Weights of a small GPT-style language model, trained from scratch on English Wikipedia.
Size: 11 layers, MLP 3072 ReLU.
Architecture: rotary positions, biases, tied embeddings.
Training: a variant of Adam for these matrices, 1611M tokens, 6921 steps.
MLP neurons of a small language model. Each row is named by its layer, matrix (up: input weights) and neuron, and shows model dimensions 288-415. Each number is 500 + 40 x the weight over its row's rms, rounded and kept within 0 to 999. Numbers have three digits each.
A block is one neuron, or neurons of one layer that tend to fire together. After each block is what it responds to, as a language model described it from the Wikipedia text at the highest values.

L7.up771:554462548550575488485505468496426399503539495512511494568489475517557554485498478486545469472487510493511494527541507443500604511504492498541510416489532509510510515457520455479498459522537457460597478558530482492526493487473512467527514496529508511560483514522480523491472484423489468554481433422444432508530539436536416542449493507459461509559584502482537445444441430527520488476453
L7.up1349:526537551531504440512514462492587496506529462536489521474504500534506536422504488478523552501471481444497605379445526544518541438462470483540530512447441513504518503516513448437507534597429453502511445483526515544487427519537486562531488516527483440505466451485561452525463486503486475532476555476469417482544474443454528498497473463525467555573529512421506481549472480460546560457440
Article "a" and a-onsets

L8.up143:468526556438560477517505475537468492494571424481473537565500509485448542603569518454437484507463512491532515499483521506515511536435464530490516492500394467444451451349493483505451430480546501573463499529449490516447493537535519462489510500454529546520501509484507556497506493530527457527482485443533514457492507499475486492526465458470513554511617413481506472594531580413487459463481
L8.up1256:521502487531502548529444465503519484499593529508515494485505432552539536512537500517436594497457524520481539546528428537499493522546496486519534480500521530484516532521455453500427470445553489463494532463517535474474461582436530515434482558469493509523458445498519528489507535517495480520464519501451466528472420529474508501542497492574493578462536445483457465479497506500488454440440
L8.up1867:464495462532488488481523469471492492515563523498483432477526469545489500510544488476515534464546534489575498525545503522502530479528481517455527568501550512551520572382469442447478486444500519490496548450507483544478485509414424513564521518523568487466498535570530493493498455426456461541492521394493518510551464471460481523478527493490500478418510539482455406526471570505482506537410
L8.up1964:499410468471515582530463527498507481466592494589550487499437486490515521530534438478544563488493511489482493461499517417491437460505467511487499499483438473452476560485528425474470469496497497525522553493526443499455494472486460462498407540511581529505407470540488451415457482503453575558527536440493526496588483530478538498537481512467514437516466513466506507449487489536546496446440
L8.up1966:473465461454494461549507508554506562472566509600492517459481552450563540555503523510538506448486420472534587521492534449465561455489447555474458497506501479492526519503573467529530445540451448514503555479492487524499471436483454504485485530503553538472493477531558536535481525529484465572510529509449499522512488483570509559552477501469459497437552516460527471476466491425485460509448
L8.up2296:482522574603500508532544535513532493550519555558510473584458476531471498521571456510517507483521521496466531551589515487470466484558481520519532500550478499500458473471539515519473453445452559514530477514510490483499430514445544473444440563473492452476542478542478516463503494473526554570473548472493495466504495426530465586495468543458478527461525460475520556488509546485554497459508
L8.up2492:464437522485530580560447455451512474488528531555529511541509475541574516487516481499490534489486493495449544454487464513485617430468509435561438495494444515517469531477504441563506530504476491517478459509513463401525467440531482557484463508500551490495485505565508500483445471460453457515521432492454558477557524501556514529517557521551467576470574469535472470521436524416506509450487
L8.up2651:536524496470446503574534595505460537546492469554471476474551434496574508487468490427549492480513465446512502504477487477461496527489432462461482494539512528477478527502486533498493525426539487574528464491466455553573492495512485481514455507484534514422453432504492478601506550452548455471475503451523477530525481459530516529494566505470518483489420404483581443442513451509446535521478
Indefinite article "a"

L8.up331:486413548480464511511500577459565551458514552520476513566471461467466557575530481513456515443526500537503526457472467467510624520393482463529515507530513454516516507382492530459524497535544499479461524476552452535504476476523528509449501559509540537516476515525522455485467615458448494545515472550485480509425503571505481515521478526527401485557547389493478479575479462533547462489510
L8.up991:440479472495534505523481590455524455515535498502496529488514446463456511483533526460498443584518513453475497488538502388500653498447470440511550416500508523454411495523505476499494488578524436482518439571494472440462446458534497479406368555501505586577438618471451526442463522471507487609505495480510557500461503516510500524510412480457471464495531455435445551542544452610480497502503
L8.up1093:569471515542514524553470547494584506531516433502517471481455424426527524450508479463421446532576626483515469469525545464535587526501473436474509428511552560378483487458491507552486540447520460510506475508445460500503483504477474452450509577530482559478505504483501476475457537521474503585507502474427522478437524486487507485469495481534439498446469496475481457537505420524487508536560
L8.up2005:454617478506482523467499521439572521494568455513418524445587504562561456423534460479463508526471519454495461469519541440430600524517483481500497496502458505410491525474494473493484519541495422438552452509475530459481436510525491447524461453540458513547456496524526514443494434479514502572494500468489531438517508453536558459501489525512461486519526456462475528488518486624474469480500
L8.up2035:512568520565469492525458469509546477491535483491509581423489521493519481530492528504488528500552471514507495556508474517555495549534479569521531483524443464472394562540455506491489464572484521482526504489467507536559542559469453512535550477402490466500401498521501470411477492516494541578463507424513518519457463467533539550466518472457523431538530469501528424448527572468580535461446
L8.up2038:543514554534443471488510494434554513571596443543495544459447442496524578503525420536516591483564541492485497509507475510507500449495491493467503475486556480548470523499529481526503433493521525510408507466514482494554576507514455565524487535466455519470368478501507495476484499454542540576583515488517461543487435425555489482525519460554536422508494499497519510498501527491467420509445
L8.up2079:590471536557444516557505522492477543510492496548512479511500493474554530432474511513482454578492499444540548441521513492514559522546481570441474483498456521477444498460458421453495463522564480529473537541485549505546463440504511499499494503501522542533494472554417572550506494498509590504468524509486591512487500507531510454555546516540526470491553563516532512383492541516554459491510
L8.up2753:440501530463392483539470528484522508548526515473512500504517446486574464596517519500499511530484492436477478424486459515480524484514440569545482453460396581440425450403427510450507483449456524497499483519441574543492511531541480487405498502503563527460460473484455543451524505423465521546485590428503431499529502559476498490515521456481478488491500461518543506554529485505492450504476
Role modifier before instrument/position

L7.up1652:564570505496578536481486531518548524489485514610611540471497420489520581528475518438568530524466511532483539478458566521569563502497480522474437575472527524446442435538480495497548491471543460451517497508502476487479512474516476490555522522453490532551439508602493452554434488514548530514454485519446454499526519488507473485493538492517388457483520453510394519505482512517538527382447
L7.up1907:510557463568548504568510507397454571474508493502508528492526430528528507531473466476520430488476455466467544553530560412507577523473555420485482475492478478463477524534540463545488503551481457453473505504532438545519544485500508533561469487421522510459412469501488504460467520498505499510536589506486496490508480534544526464519479490534488519505472456494432507537513596529504438420562
Music and entertainment descriptors

L2.up627:476498492511461499555455539573548473512587511526479531579467455493536472519478497496520551474575453416515502495550444554511557458476483475457541508555481554406446504475450446523474533511472567557481497481450528587505517546474441602504563513515495567479512515531508444508473518581420438498447407480534537495483332529479486560522527517514473498531532544460460471499469455540499495464464
L2.up920:436542510529461480496467500487519508536521488458425529520515507540486462522528444494496467517543552450539489515529499519501485474496556529384493503481483540502444476483510499486501518535523472488487456533516480513523543490546494526522536548555541481479453506462490497516486492471464454439486513468515482456334389498466506483509478509489516490496539526439493490491545380510497445505450
L2.up1504:457527519501475462529518460466523489539497452528465569509467448482464516529449491512519501518521458487587470485479464492511507485509543515413486437510483521454427489497503473501467524529512452432483519499519385582470537504487447492568526545542570476460531515497518496474423478480505451491442564458485506474428361486443438528512485512465464560514493584417467445497495464553491483503506
L2.up2839:519499555504476454498523397483470461516530458496405481490520448491516518486465486478460462474507469434462490502509486477479512487495520518415546452490492509423416473535491485511449540510506532420476504491518503500463462472522457572524449614528497501455506459453491553519470519499506480489490449515486500439356388472504477471461523489490532554488523524467480494538470304539545472439555
City and place names

L7.up670:489505517481526516493475515566505504501559482453552542564531486496509509519493496563500602555531517553508462477551495516540556436471578522508525441477538478542450539527504514543515501521518509481509541461506511439527481552450486437478464529433451539517439440514506503527488489505512521614513569498488523505514478533525476510521486513516517489516577440507501456463503550578505503408543
L7.up951:546438529446588518540444493453532567500485444568532539481564466474525528531414518526523516523458497499481546497515519402458550459476447538489576467520490479497512456502496504531531486512499528514484588450471532551536503540465470473514417507481497524532445560464497476498416448565432434572486513488514543465483452550460500486516433474474538555593530444510461420484460513565519467464493
Football seasons and competitions

L2.up621:567469538463457544560491571461449444511459500491576546470517500496491558520489507548536520508467524465503510460530499422507505505546492577464475433505525508375454533512505539491553491569534362548526558512484522484495453526469501475559474527476588541514447503420503437459469573481438505553492535481509498469498468519529469514584511452450532493512542529443465537481370539499471520569489
L2.up945:433529567372510494566432431546548545511554462478528522515464530540493467502450530502463571483514569472531476521469455547569590470498477477501456553441513537455516502436478459508481508477488446487498497492475482489488517487492502540514456524546484470543480609544555525515502514515518423503536495423452473553466471434494623498533497475472520529560561524487541512491502493587533491474467
L2.up1788:498512488454512472546514459525513531548582478523522507493514497536409452479478504506564515484510421519473515544531498495517619467413438574495516463564549559411508496419563440553489534560420479460554430521493489458496425404514485462527448497509561501522535604451534463463493419467488540587509469471424525517482463509497499493508437502498483545528517484513468544473480417609599511531471
L2.up1930:539527485489400501494462470478478475533520508473500547495537491443451469527532408455488488472572456514450441510485491525554536506529508463515434498511469558453524501514493495534495472436449499476483473503504515518522544539448444506548488469539514478499420492539557435550486481549533461607392516506556535545503477442521468564526515564500480489505511567506423444468590509552476426478453
Bass instrument in lineups

L8.up89:498479496524458554507509538451527564504479458494573503471547526514473534549467483507533532482486461514466464512428466444500527495535420530517534538489497515497504432504491504541536475541492515476444498412498497559489450554483400560492503468499552461506486508478529469545444493525560472581534532533529548475495476504492431589515460522550492485614484482473499502477476462545456484493515
L8.up195:507499489550541467500471499496556511524429457488502564482501413456557515539512500489530524520488536423436517581481522490529484455465535476499519498577467525487499565508509448499436515465467510500497527428548509522538517436495500457460491527456554495452522532456501501413411600517478505574540600483468463493416451514477494481463449490518519615537500510469498567539534484560586498480507
L8.up1062:470547447463515493522559487451523486545493533454449589561464484493495572524487554580500531556464560521483539400497468468444539463534480438566597481584521468537459497512527502559563432514465465574530596427510487476501486487523489510480503410465454505476454564443478513508452576459477419540501510496504479439435506444481502453450497503503482500606593548498507497502532485485497527563572
L8.up1126:544485495528550485594493489493539512510481483439478566548476441565483584540489504428477549526524502511460473505483528446512548478485478551513440493553534561440457447527500524585511532564564476504503481416567512434467481375521464471538487509529487499489393539512544514446422522582468561491482533541493465485527455550449577572543533463494521506454490452419463533481525489519510509540505
L8.up1781:498486476521494555543486428420493539486515505449464480578545450503505562633492474523493597514503573566464578499469520513559518502469452561505472590555549495459506580459436504551508483477493503531491572392500594451457536524450461476447501460470453547518415553518571459437484631564485488499490598522487446504506424487524511525542458522498473532437540506472474539505497550533612501468545
L8.up1975:588507412487547534514469539494548444472440451548538521512544519499520597501505504464505432454481453544539558501509493527493545481517526494431508475551423468494455444484491478511463473491519536464564472513512493477478487471447464559478489529497542536595427545501542506500468553484462506488470551530453543457447362541586474551504529537486516545523524516454476441504498510560596450539489
L8.up2233:544486437520525528528550466527467514513542542502530421545441473523534580534443498475510518473504531448526517502501532474464486496530529548499555517484512502389441518512503479530528441466579549537550577482514520416462516448579519450373515535459488489491482477477476530540477608495534530602499500436538497441479531500521467526476537444500492545516500500498511540493529529591498463498534
L8.up2370:532558522496541484497465488464547502531550428465444491542480515547552508519517496483540599450463483600487528513550518440525549494511478521481494452495530523525508540519534437499448447492405496573462543431538576473472520458550560565444497527506480441525477480487516580437474551536489446477444481443466451537444370534526471478555427514498501564535521524435412473565522481551522436535472
Sports club and match names

L2.up90:459575567523512463545456560504546490495545456502576487545463483474485505484427481455520504463486588479505509433533432474500613541441528515510514439478492561427439486499556484451474483547567436533460515478501478467522496580583503511500452489474515503496464392526443458530522502521405572501455564486511455510477484465482494490492509486480468517528514515464471497444519536518479513531479
L2.up1166:573484497426582555599487517525541524415569475490476466500368418532553475448476449545457484564477521554494512510449482420587544448503475574450444508510495509527491490515451516505514492515477457546552622501505559563569492464481480556523467584447530564529468420493483472556490475545447493536517474474385467482479472576557466541497551512534554472472502474490476554459458470559492491539517
L2.up1964:490460491500543552525491463528496493539549470437505526553492508525472472508465527468474469540473533512466562450633546506475504554497514440516453461482470518516470560498553466551502511530463449513512544498550482573574487509524536440420456533499556447469530505545531524514478419474467560519530485480555424533499488583523525517486525458511570468487431510443449507480473464571466449513502
L2.up2585:490547514523489501459558434504507486574549469478513550494428510516440464624489492525556541491493480572517498472533524433471465440430446489481564558457533555484443489483502484529506545500475523443458562542434438496500452488476453448492493557534530570479513559484581480547456432527467537572470470412513480445518481521521509506519523525456564480545469526458500481477546509560521435518511
Word-final letters in names